MLP neurons of a small language model. Each row is named by its layer, matrix (up: input weights; down: output weights) and neuron, and shows model dimensions 64-159. Each number is 128 + 32 x the weight over its row's rms, rounded and kept within 0 to 255.
Before each neuron's rows, "fires in" lists the words (lower case) most often at its 100 highest values on Wikipedia text that the model never trained on.

fires in: "in", "him", "to", "were", "is", "greenberg"
L8.up826 [ 89 114 158 138 126 127  97 158 168 112 122  89  70 161  94 107  96 123 150 144 137  94 152 129 118 195 133 146 102  81 187  89 181 138 120 212  53 149 168 132  75 137 104 111 121 100 115 120 114  60 160 156 134  97  13 123 127 126 168 162 100 129 159  75 101 129 153 136 128 141 114 177 112 138 174 137 140 124 147 128 181 146 139 139 109 155 174 137 168 104 140  88  95 149 107 146]
L8.down826 [ 73 123 101  61 141 140 178  83  82 191 125 155 133 144 118 135 100  90 100 141 158  99 123 112 154 137 149 148 178 168 171 102 121  92 104 127 143 171 172 174 103 150 120 146 157 141 148 176 130 103 111 136  97 149 183 148 135 148 141 136  73 120  55 168 152 171 141 139 120 191 127 122 159 101 111 120 115 125 102 164 110 113  63 129 111 147  96 149  77 156 105  36 139 115  62 125]

fires in: "at", "of", "the", "in", "on", "with"
L8.up1138 [148 120 161  90 105  88 105  90 110  52 140 118 180 169 150  98 118 151  65  97 127 159 128 176 139 101 126 182  97 171 159 103 172 134  85 142 143 130 140 128  96 130  92  46 127 129 146 130 166 109 143 147 154 107 173 174 159 123 153 127 155 114 135  98 131 133 167 168 110  85 143  75 156 139 108 128 111  96 149  95 187 111 122 168  91 139 119 159 121 133 104 120 114  88 100 153]
L8.down1138 [125 140 107  89 138 184 203 167 117 174 110 154  91 144 161 138  89 137 139 115  90 142 154 147  84 131 121 151 117 117 114 131 114 143 142  83  94 101 162 159 131 108 101 179  98 144  85 173 122 163 132 176 112 121 166 114  45 124 124 141 170 133 153 123  94 101 158 125 125 149 160 101  81 126 132 184 131 126 130  78 120 103 118  71  81  88 119 173 136 112 161 130 139 206 137 166]

fires in: "a", "an", "augustus", "entre", "virgiconus"
L4.up1132 [ 99  75 104  88 160 167 172 107 110 210 125  46 130 133 157 132  97 138 126 129 110 146 173  64  74 136 165  65  84 126 134 137 137 107 121 126 164  58 103 123  68 156 170 164 136 213 115 145 116 127 174  97 165 130  89 170 114 142 239 141 107 151 144  88 125 126 166  77 135 143 149 144 150 172  85  99  77 120 129 116 178 146 134 125 111 126 103 105 129 121 231 141 117  86 168 125]
L4.down1132 [ 94 131 125  80 143  96 137 117 119 157  65 113 166 129 114 143 134 113  91 164 159 128 131 123 148 136 145 125 131 136 178 110 130  77 174 145 111 124 152 134 173 123 121  93 174 171 167 172 120 104 165 122 114  95 184 148 124 107 122  82 116  85  84 116  81 133 173 176 115 141 103 168  79 143 144 119 124 112 160 135 174 117 128 140 163 151  87 153 136 102 168  69 111 190 114 159]

fires in: "in", "of", "october", "december"
L8.up108 [111 128  93  96 113 164 102  67 138 142 102 122 104 181 112 122 156 133 139 145 126 152 178 143 143 111  82 116 181  81  74 106 147 143 106 180 157 151 132 146 159  77 122 130 173 113 172 130 103 140 133  96 117 103 144 124 102  99 166 145 186 129 128 129  79  79 166 136 193 139 106 114 100 112  79 151 100 115 146 120 160 149 153 144 118 133 156 139 156 139 184 129 157 110 107 138]
L8.down108 [ 92 140 126  97 151 178 212 148 117  82 147 180 115  97 164  68 143 144 146 141 104 103 117 191 134 199 118  97 100 134 142 121  89 119 112 145  93 124 155 166 156 124 153 118 140 100 136 107 148 128  86 126 154 135 127  99 145  90 102 149 157 152  76 121 158 175  94 112 131 167 165 140 151 112 178 170 128  58 141  89 165 150 146 142 142 104 169 143  97 126 164 132 131 113 159 158]

fires in: "of", "who", "up", "found", "a", "first"
L4.up89 [131 119 173  95 139 132 135 131 124 144 162 117 101 124 144 114  89 171 100 208  94 122 159 103 126 120 109  44  94  93 143 107  50  67 110 109 151 101 115 105 115 175 143 151 110 166 163 159 100 152 108 116 147  95 136 136 133 112 117 198  89 124 157 133 163 105 125  72 142 129  59 117 166 120 151 121  73 126 159 112 115 211 158 111 141 128 161 136  92 132 134  91 162 142 147 122]
L4.down89 [103 138  97 102 102 136 154 135 147 187 150 122 108 155 114 133 189 164 167 162 104  92 109  49 153 142 153 106 126  85 135 105 138 190 211 102  69 147 128 121 110 188 119 174 133 193 136 102 160 132 113 154 123 137  71  92 150  81 132  62 164 170 151 125  68 204 163 146 123 136  52 108 155  81 152 129 117  92 150 100 178 137 152 133 115 154 125 164 135 101 103 161 114  84 109 167]

fires in: "and", "a", "for", "figulus", "or", "tanaorhinus"
L9.up1129 [166 103 123 154 101 151  98 209 161 139 119 165  78 172  80  88 100 100 168 142 136  98 134 137 130  81 133 120 244 192 113 192 138 120 166  96  96 100 153 143 192 105 114 138 106 159 157 165 209 181 141 134 104 117  98 137  75 187 189 152 145 134  70 107 130 145 154  91 181 105 119 112 138 128 159 134 138  99 114  73  82 192 110 102  55 152 138 109 122 124 150 131  71 145  99 173]
L9.down1129 [ 96 154  88 157 183 143 176 124 223 163 172  74 149 152 102 102 104 105 143 166 118 103 147 141 116 117 142 183 144 211 146 127 104 104 213  69 158 121 154 160 197 158  95 144 181  80 126 155 100 116 176 102 166 160 143  40 112 141 102 158 165  63  94 112 163  94  98 154 116 128 109 121 111 100 118  91 111 137 142 100  96  97 122 107  63 107  96 104 136 101 176 151 122  65 132  79]

fires in: "of", "to", "and", "as"
L4.up918 [171  84 100 156  93 144 152 167 145 152 171 162 125  71 138 154 131 122 142 131 184 187 120  83 106  83  80 119 106 197 137 109 115 156 112 161 137  67 159 156 103 156  87 107  74 162 103  78 160 187 129 152 150 156 107 119 126 152  89 128 111  67 124 115  83 193 147 153  98 135 147 106 120 120 132 128 138 169 101 141 125 124 130 109 166 160 115 107 165  63 116 146 161 172 105 146]
L4.down918 [104 109 184  86  93 113 164 118 137 116 128 166 131 132 109 110 130 131 138 153 127 138 121 131 135 125 139 149 177  83 113 159 148 126 132 140  88 155 105 106 160 102 119 135 118  88 136 124 171 110  68 121  73 132 118  85 174  97 151 111 135 119 198 104 153 122 172 158 159 126 150  83  88 150 118 124 141  88 151 137 121 110 160 135 107 108 125 156 143 159 131 166 140  94 130 147]

fires in: "to", "the", "of", "with", "a"
L8.up1147 [147 138 130 156 111  85  69 173 124 106 115 131 124 107 122 110 195 165 173 144 149 120 147 136 161 146 111 123 139 134  92 107 172 130  76 115 105 149 106 133  88 132 146  97 144  85 185 132 113 110 117 134 134  96  96 126  85 153 134 156 153 157  98 125 133 117 156 153 116 100 134 124 118 103 180 157 105 182 171  97  96 164  77 145 151  85 130 142 134  90 130 100  99  78  74 154]
L8.down1147 [105 150 191  99 179 106  88 136  86 158  97 133 168 142 141 141  86  59  82  99  86 159 165 113 158 112 149 100 133 143  81 121 145 135 133 109 144  77  82 170 125 108 186 182 164 182 147 127 168 137 156 128 120 150 141 111 140 119  90 114 153 116 210  77 150 132 139 102 152 113  89 141 154 136 150 120 162 155 145 105 118 175 102  81 138 113 163  88 171 115 115  52  91 144 173 150]

fires in: "in", "his", "of", "at", "to"
L8.up459 [127 129  65 116  85  77 176 149 143 166  88 127 160  73 116 131 119 114 140 145 142 129 124 119  62 161  81 151 136 151 107 154 223 119 126 167  70 128 129 126 120 171  60 181 155 107  83 121  83 123 149 139 196  86 112 153 166 127 172 140 100 128 137  95 164  90 115  92 135 113 147  90 116 131 150 113 101 163 141 107  94 136 124 128  68 141 116 148 119  99  90 152  65 173 105 121]
L8.down459 [ 87 117 143 138 116  57 100 120 124 148  89 156 108 146  46 140 154 128 127 149 133 126 108 168 150  82 120 141 196 112 130 117  19 200  73 137 139  77 135 160  69 100 135  86  72 122 123 124 160  82 161 145  79 163 150 139  75 141  51 100 206  17  99 129 105 164 160 204 128 114 106 115 136 143 113 112 139  49 128 130 158 150 136  75 125 108 171  85 150 155 146 142 138  60 116 115]

fires in: "a"
L10.up1095 [170 141 125 119  98 126  77 128 204 167 125  90 105 124 155  98  77 105 162 191 114 134 125 109 106  96 116  57 155 193  99 133 103 121 163 127 121 141 171  96  83 154 104 113 173 221 160 130 204 131 110 177 138  97 181 140  73 152 152 178  97 118  76 126 150  51 134 156 101  82 113 144 137 137 181 108  72 139 174 124 171 147 161 110 110 153  47 129 135 107 211 146  87 102 136 163]
L10.down1095 [ 92 128 136 107 138 104 129 155 143 142  91 109 149 150 144 109  79  78 156 189 131 109 135 122 144 170  79  94 111 156 157 184 109 201 154 131 174 130 117 107 234  96 142 165 140  92 117 141 183 105 143 144 179 130 174 115  91 133  83 125 107 146 179 108 136 119 156 132  99 179 103  88  77 119 198 168 154 157 152  86 145 155 119  82 136 166  55 121 179 100 144  69  95 146 175 146]

fires in: "to", "in", "from", "located", "dead"
L5.up465 [120 146 154  92  98 156 176  94 181 175  76 106 159 139  77 141 129 163 154  78 119  83  89 169  89 125 111 121 121 122 123  65 155 126 151 140 124 132 147 133 158 117 156  79 152 119 102 133 139 131 143 174 201 114  79  75 157 139 129  71 105  91 177 142 121 172  79 160  65 136 153 125 128 124  54  45 113 138 174  98 131  79  60  91 150 131 163 146 105 148 141  99 125 179  83 115]
L5.down465 [175 195 133 126 139 138 130 151 122 172 167 162 165 126 155 181  75 136 111 106 121 139 128 142 107  96 115 175 116 155  73 202  64  95 101 135 132  97 173 138  72 123 125 137 142 144 192 157 162 121 146 127  74 119  95 115 224 194 136 152 111 103 139 177 112 160 140 168 149 155 126  98  64 159 123 109 139  41 150 132 174 110 153 105 168  79 139 122 155 111 114 182 100 146 160 123]

fires in: "in", "of", "on", "from", "at"
L5.up256 [122 218 128 151 126 141  96 154 142  96 143 122 109 156 148  89 158  76 158 170 136 135 118  78  64 159 164 101 118  74 115 133 141  90 158 136 143 186 134  80 136  83 139 185 133 149 116  84 133 126 143  82  81 157 104  81 147  87 171 135 155 128 112 201 187 154 126 135 110 107 126 138 145 157 135 115 114 125 196  87 131 115 106 194  58 120 134 127 162 177  94 157 152  91 145 134]
L5.down256 [127  79 129 132 134 142 153 133 147  94 102 133  93 123 173  82  77 100  87 112 119  65 130 156 110 147 138 200 110 129  63 107 104 132  66 191 116 117 106 183 185  48  85  99  75 143 149  98 169 151  55 179 127 103 118 154 119 166 173 100 122 113 148 128 180 110 120 110 137 167 161 107 159 174 125  91  71 114 152  77 128 123 165 162 108 103 177 144 164  95 174  87 134 128 107 121]

fires in: "an"
L8.up295 [152 176 132 146 108 141 126 115 140 143 112 140 109 152  91  37 176 134  66 197 120 176 112 112  98 167 126 109 119 115 136 103 156  46 181 137  95 138  50  96 117 144 156 167 152  93 124 172 149 114 176  90 155 112  94  57 139 121 123 115  96  94 157 115 177 130 164 165 146 120 153 176  79 149 118 162 193 135 158 122  69 184 158 153 114 118 117 159 160  90 134  61 174 159 121 126]
L8.down295 [138  64 112 105 174 164 147 120 115 107  96 143 120 136 136 113 102 101  88 153 123  73 130 124 145 125 107 101 149 136 101 114 161  97  67  96 186 136 161 115  57  84  70 140 115  83 100 152  45 155 160 110 102 139 110 134  77 110 180 144 117  91 109 105 108 182 120 135 177 153 155 121  54 113  55  97 117 109 125 142 114 118 126 148  76 145 197 143 167  96 128 131 171 145  78  92]

fires in: "in", "to", "with", "at", "of"
L4.up876 [140 150 238 103  96 142 114 101 131  93 141 166 133 167 164  94 169 148 112 155 165 140  60 109 139 112 147 147 173 139 106  90 154 117 108 140 100 148 140 107  83 144 149 102 119 116 176 138 109 138 141 121 107 170 155 109 201  36 154 169 117 180 123 121  90 144 162 123 114 162  69 129 100  88 129 145 136 146 105 158 138 148 139 125 118  90  91 134 154  91 153 113 119  90 116 128]
L4.down876 [151 128  95 115 108 148 164 162 119 147 167  98  96 130  52 125 114 128 105 103 108 124 131 117  74 174 124 154 157 120 130 140  45 135 127 139 167 131  95 108 147 113 141 127 136 118 107 126  94 166 126 118 114 154 149  75 131 155 110 129 150 156 108 169 173 118  98 184 135  88 119 182 128 152 174 137  86 121  94  44 114 103 108 110 102 185 148 179  67 127 149  94 117 129 166 115]

fires in: "an"
L9.up600 [188 127 170 173 142 163 151 132  77 192 162 135  79 104 108  97 156 132 109 155 114  68 175 147  63 164 162 169 160 121 154 121 131  67 135 147 134 124 108 114 172 122 116 117 117 106 119 140  96 112  97 110 160 171 151 103 119 142 162 127  91  68 160 131 137 168 147 152 196  80 149 124  76 166 175 120 140  98 159  30 141  92  98 123  81 160 120 171 150 118 161 139  98 158 109 148]
L9.down600 [153 189 111 167 137 146 130  79 137 120 128 141  86 144 111 129 150  96 135  87  94  89 111 108 121 139 132 120 195  88 127  94 136 105 137 150 117 130  80  94  94  99 127 155 124  70 124 100 140 120 191 103  98 138  94  83 107 129 105  83 105 157 167 102 133 109  91 139 172 103 136 123 130 155 136 141 183 142  93  81 133  82 176  80 132  96 149  72  97 109 118 146 241  85  78  90]